config = dict(
    num_hidden_layers=9,
    hidden_size=768,
    num_key_value_heads=12,
    vocab_size=32000,
    hidden_act='swiglu',
    norm='rmsnorm',
    norm_place='out',
    rope_theta=98500.0,
    rope_fraction=1.0,
    bias='none',
    tie_word_embeddings=False,
    beta1=0.9,
    max_steps=3778,
    dataset='wikipedia_en',
)
MLP neurons of a small language model. Each row is named by its layer, matrix (gate and up: input weights; down: output weights) and neuron, and shows model dimensions 304-495. Each number is 500 + 25 x the weight over its row's rms, rounded and kept within 0 to 999. Numbers have three digits each. A neuron's up and down rows have the sign that makes its largest values positive.
After each neuron's rows is what it responds to, as a language model described it from the Wikipedia text at the highest values.

L2.gate1453:493468511495482473467510491478481464525545535506500511535492537448491493479526525484495472555535459439541493465509474471529506529496469532500511496506495488473479501491499511489475503491515487508464488471489511528493467474480531478480485510544474511496544471492514517464556507496469499496461461471513487499565461469539563517520510515520499499558569534508486518478548474518466483506473514497539540494575492484498464509516532476496537520520529542490485518493482480504504484525537514467556501491508545505542524510526513505497457539503524476499501466526493529500509482493488508526
L2.up1453:520501500506495448520522535455518436523478499499504525509483530499508527468511445459474497535507488448517513498490497469530503521465501493508504527437464516449506478544495496491487513462518522514515550515447490473492510497502528494508505539512495501475498508485497519484467464498451517457513524511532513545503456488501550517493465510498506536511480536496528476473501479483508517492482506530502505455515531516537493515514490476513527490532500498480541544519547487535527498551488478493530499481493553465491492521509528494534502542509539506487511490553447486488475510521507536500
L2.down1453:485476532537489480492493498516513471517501470499515485494504507530486473510515484502505497453489463433491492517476443532499497489534531511548505528484463502487445495462532523486490483519511533530485474495507475491495467511507545450521492525514541487514500491512518503498526487472505512503502531493512484492501472484503528527518457478489475496521494474504469495507454508520517522469507503478486530478504501503530494537485500517514473503508533481499525476527507504473518498518488496531536496492526537504490499495513469497521489534456541507468518485516480517554500506519521522496
Description: Last or only token of place names (cities, regions, states, countries), often within sports team or institution names: Ontario, Angeles, Southampton.

L2.gate308:499517486505468496516517492521467491501503517492515509524521496494535503498483500528507548513514478487510524471500494474499502499533512534576469496487540482433483487467484509479488502529493520505530506516488483489525528517494555501526496454510497506531470515499499499451509443475509467507491493542473473507452521492505507519508500509472458506567455536532504502507509498476522506514524479494493536508477462539475498503520512504485467493514529428495469487489473488531512547549481510512500428514498465523542547460496472496503523514490486499534497527523513456489450560543520540518
L2.up308:512498503490494550478513517518480518453497513504473523503493515521514491443483493505489508499529467477503482523508473459512610489502489469485501482475513502517507541487508484502534475471516476482513544480498502479527488499509517462499517475505486476527475500498541519506539477471477538510507508491500579541480491525522512539490507520484520531461465497493503528483499488496511521534527462525526517479540469478501484448504506497495536485536505501507493486510464482485513497484519503466515494468475500491448447493501494536516498458502487534517517510550462533473485502524447486530
L2.down308:495546519462516545516487500490531489490469520503451495539528514467488469506516504508504486507544501497538515468504487485454481485451517478498462501520460491510544504443508466493494515503499454468509523516504510529490505530511512481546525525510478503486502525471511489487487465507462533459499482483540480503461517523513512494526507501489491491541503512512476516484519508524514508475554523476491511502499500474501508520501464475492543506499511469474478509496488535542499522501437483461521496542514478458485524488526517516495471507504508519468477521517517502493489586550495522492
Description: Word-initial pieces, mostly given names or name fragments in lists, tables and prose (Alberto, Hiroshi, Rob-inson, PR-IVMSG), plus occasional verbs (gets, headed) and codes (ARG, KO).

L6.gate74:490486516536511494538477503495520455520480494493535490512518482504441508494509525480493480567506535482539446514518491500508528516512497531495527508506491499456480511499458526535492484478558490449469503519502461451499516501465501477544517502480487512492530510511458485535527466508495443490477505504481484465486480492502520477486545460461484480506475539467486497515503496468559482482505563486472410460484487443494512494468540491536502521505509531512466525513524513486486491485514494472504469512477508511466538538463493495467508476536534495519469527521486511460500525485496526513
L6.up74:488485483535511562485472503472537509527501496542507512505522485492456523511456472442510504535508528490472495482463470504542462479512482509497493490510494479511494555517493521517511484516523500515515535492521517439543520536476475515523567531480543514521509493511482476500535494494504460513450544537490510549529486454498512479517533487516520539504532505497527473534508463520519503506498499508515484469525483488515475478493521491551523468536470516549523487465521505461522526491511501517556519506494515484543496538492509484532500481501526522507466512527479495469456497525496463521
L6.down74:477484488555486505526475507491476539535541516499494549514506534478451489527529499485497489518526515486483491510437530506512540535501472515481524520521507472493469494495465543504510482477514472521518517482495476510496471487468542487473497520481554567546498508467445497504512529498497503482503515507524470508499502505524450489523481512503518468521517481490510522509509514502499456496502490523472505468508513480530486496450531457474473508551453522517476523539548482483558500486472511505471502494504513505488510532498506535525508508479501502494483534526478474480476527506528515485
Description: First capital-letter piece of a split, often unusual proper noun (esp. K, B), in lists, tables and scores: Kelty, Kluivert, Helgeland.

L2.gate1728:476508492507496474517474480487507526500512534530466484526518469504472534497511584518468481488496495505512509521508505493563512538519487503461467478572530491501468502532529444523519520489518464495504508523519480499515489507509484519483474488490507540492549527478492529493494524508460477531559524503479496457533488456581531510457511470502456457476525530518497425493488477475531480491543499510440527475447537449535479465491488517519472472491506496529485515477520476510509566503560519512501512456505508529506499496465514488508474519541478538491529483485548518483458476510524518465
L2.up1728:479448530557496493548498514491486536470472487501520500520516482537458467525533546493487492530526538491461539492509485491496485496511527532495496426507496459516511535524521484524519512539546484464487488512509496454480504492490458494493476474483489518557515493521502494502502539480449530472502526449504516507519493524494500477482483503490464524496467514468522498474464533520521522475487493517540543494497524440554509505498491533486582528507516518499480518514494480525534486520484520465496505494489455516540494516501522526518521468504442502471533478489508516508485517473485516484
L2.down1728:495518476520508488536508483520478447469504502495522520529444513477516518475516468497559491535512509464494494507548491550499520504459492509494518477541486427516527537513540503487517500558486468499529502526444525472492497456484509508521477507492498522508499458495523492502469525520465483473488500550509491488530475522501471511481444484525477509481502504458500520497522529473519490534524479507455512480505511483496510481521523507488515573489485464494503533486490442504501532488502516470536515471514468496502462454475496527519526472468485489497448495474527533492487524488527521488
Description: Capital K that begins a proper noun, often foreign places or names (Kassa, Kwara, Kronprinsessegade, Kilmarnock), plus weaker hits on near, between, mostly.

L4.gate592:545541492468446507483490498512489473513490468510493523476506500452483448470460477552499540487494487566510519520470474489500500528450505469485500475510479524514492547496521493509512526512496500500528553512496488477518535496512545518480427498497497500444519499506488482434529516531496499462505469463509517444511479468564480509471520502518486515510542482460513463538500506543481448503539518476478502538498525467483490539475469500475503472514484477514514513505485524521518551503488497518492494495483471498483506469469537509538525520499452530477497484500484498499518500524518514507
L4.up592:518510470500523466470498525524527474603532479498484496496526513508509459457476515516476510485491473484510512514526481553504493513503507525466512504509462529456474503502474525517504508522481502495512471507494518481554480501498498449518490480502473505457536488497486536489514485512477502484507441496513489516504511450478499520462556496542483484518522477501572455552486491482509486461503483475525490487477513522499480527468503464502498536489502516496485496513474496520464563532470470540538482510504487513483517543511473466536504530490477503495541481490521526519515494465480443486
L4.down592:464508472497503520542523564500517538477474488508512499512487463519492484478471501517495493497515485502493518531459499522480534534509463524536527532509516502521454479475502522555504499486528491486535503567499520536494471485527488467545497484512496482498458499466484471512467503549495570510522453500529478464576517524500466512510505543485494527512503496455482494518528491489509531519459514549466481511469474483514483524489514467508484539484492508480508499494513500492527535492488485568515524534480518514470512475508506481470455513508496498474524478515514527532480537459505469490
Description: Given names (first names, or their final word piece) opening a person's name in lists, tables and prose, such as Charles, Thomas, Domen-ico.

L4.gate1500:467491493520517490497499462480480509550557564525505528528513505492533472487489480491491487500500466495501446485497509493502489503488501514561518460539517517506483515515502505505519457482481475495459492486541538494538515533484473503547498504551537507469500505495479521466516501473482482489515488495520494472501492523515527506508509487498540461504453491500481484472455475507529512462484510518516522515498512466523482485471467454538505522515481504494537578528494504504490490475515422492530535484492523531489491506553481504525500515474537470477462520519486516504500505532553504476
L4.up1500:465480504494491465504501484528509491531513519513529480530480488501491456501498477482493536510445501483539470468505485442502499513493529550498509493531489558497535521552521496495479521494527497475488509508505561460504492503482487447486520520467534504499469484482533492542498464473524515463519518560505544489486469482510512521462507519506466539527436466460492540489509516527479529501465481530485519502488485503461510528481525524541510468497527520490470482484546502514505515484497465513500480514545483507547471516490472499494551522519547439442513504508486498523519506490515503516
L4.down1500:492538474510519473493492498471501531505550492543510455509537499504513493472484518457546512455519475472482507518477503478509498535485501464526486482544513475537459542464471535512497460529507530486471480448533478541497523510505538514529527524531501430500522531465435531509448511454510498483549514489493492530466523502534512482495477496520520537468513518514518520506464448503456519525526498513492504498474509511500497492515517528543499486505521513513452505501517500493482479504497532479497534507489491517499463528528474503489419496510503505510473519467478508504537468471551525503
Description: Names of states, provinces, cities and historical realms ending a phrase, like Baku, Karnataka, Gujarat, Aleppo; sometimes years or season spans.

L6.gate1029:542512527495502446518460503510531507543520480512530486470489489498534440466533473534529496461478492527496504496476485526516474477511498530513493478474508508454473457499523539530503502541496501497497507455475506531528492516491473524485501484514478507451542499488528519502517494517469447499502496511483504477475471506506570511461517485527541508508478492492514482528525498499458465474489477522512526479493513532505519502460485515487540475505498476442449524463475491554487509536506482515504500502509510502473503539475476507485523518503489513452515479496537517514570501504527486427
L6.up1029:519510536500483512511458504546521512479507497526502488475518505505511479501530487509474515556465495502504500477531493529492465479463492504477508498519511508463512499500494522547451493559487494485491482433498518518483471536484477493483504480503457541500509515536505516489528476467520474501521510509490545485516524484458520507508497491461521533525500546493543487523505484476505511517527501482512517508526428480496524499491510474508502508504491431503463509533498456484473503481520468504486502508462455527509472555494519512454526477478521500483505528508483504461549541547514497500
L6.down1029:492517499538487483548534482489528515472495499525511519504507481514504499498503510473493517519511481510512493483475457486487463518481472481489499534508495512521487456464494472534532470520480477504493526542489468478429504529444497448571466474511476489481532515483459506504466539529493514486523513468518469389469499481527517529482493497489487466487507499486511443473498475489490500476495544525504438485479537474485464508480499543472500484508498456499518482490521523565494545489489457513464517478481504493503540515534486498506477510539470494519521479528482520487510459461490527501
Description: Given names, or their final word piece, just before a surname, usually after a list or table separator, such as Akira, Ron, Helen.

L6.gate216:479503466489483506452471520511475458510504514488531468498487508521493487527498490495475481493500459454533492463471524495541523507508495512463591485507526461565488469529524532573501537515547488531490540463513485511511490505494514501482434498476509537498504467536501511457481573528485446480512486489522477536501490499491523480513518495502529515481515488472501516463495503491514541502494496498526511489502541535516516480512524503495552468496503527524485472514525496539487481471529505488519477490528454516475464482532522500557513484488489515509526497507444447536497561520508501459
L6.up216:507486465491519540421494505530461509487541505499500502500502513523509467531545512508508454505487502479512490508518531497527499527503511494506569478486490536548549479519500513479501517487490487529485538470497516556476489509484470530503515488495497546531532437473496510503510551530482496496484488535530483510513452503483486532512555471479489509511524505498483471519540501519477516481497460471544537482499541492460523444505532528478533457483543501452477449545558508529496476462465498490501492526558473536512510520480490518488495477530491470487491519490441445540512515527516497478
L6.down216:507491508510481485501506451482514549500528489495474464514518462538483486535512496490531523486476507514484454474453477489517534474467490504484531551505513500515521522492522537527513507485496546503546510523498496529468538529473468505512522486465508507532513485509472509510498501512458506539530509513510495508529515542522527474520525476454504463498496520522504538506484498464477491462519477475493481534489521536475502533477503527493528469473528494523546463518518506492523524470491470471557540472527510475480517497478501473489492534496482544486505505511526501544478518475530499509
Description: Fires on words that start or continue an organisation or place name, chiefly boards, schools, clubs, councils and towns, often after "served on", as in the, Institute, Brampton.

L4.gate874:464484492504520509471529523472497505534542484475483547505495488503461495537517487549476480489483506485498537510466470514493485504484460462481512483482571482508532487486512540521503500537471562485495472459495528444497517529459508493550530402510486517473469506537480477471514449518525477486528461505501527519520524471506507489503522528512537503501524528485533559503491520511479522488539498481559560485513497493525473525496486491500507522486545509466485478536516501526497496520510479505521435512486458527535564521493509506514493456515465518482513484519538497498532504486524512469
L4.up874:492506506517522528494575514484522499504495524493538470469490485484507465485507490512493487506484497477525535526508506521478531529487527477547450500454519503487489458507498528468454531535472497500500482484541496459456495491496489508476500533505523523488503532559549486504500504452498523466453514510504492519507464543467474482526477504494572476540537534553550520502494500496486534507490487465512470483505516463442527504507454466514519490491500532461496481511505527508541521503504480512493515471512466467478475538519496487495499493515519514513491507485514525508471474501475507532
L4.down874:486474516453470483492510554510452539480503517518489484531528461501513490501507531528471488523454534465498503523458479499522504502530519464495509497454521512478506539499542446499500477517509543487500498518503461506502506465502553511501544501529502536505475474503479503441535505523536515497501461493495511512486540501483515509491499477553455530495491542552499486474482491496522514457486497487490483474514485489479492545479538446501471464489523514516510523509499479474511512524533502511525496514497461485494537514494481473496467517516479468539477524491462500489487520462471526506
Description: First subword token of a person's name, usually the surname after a first name, in lists, tables, casts and bios, e.g. Pe(irce), E(meljanov), Ko(cijan).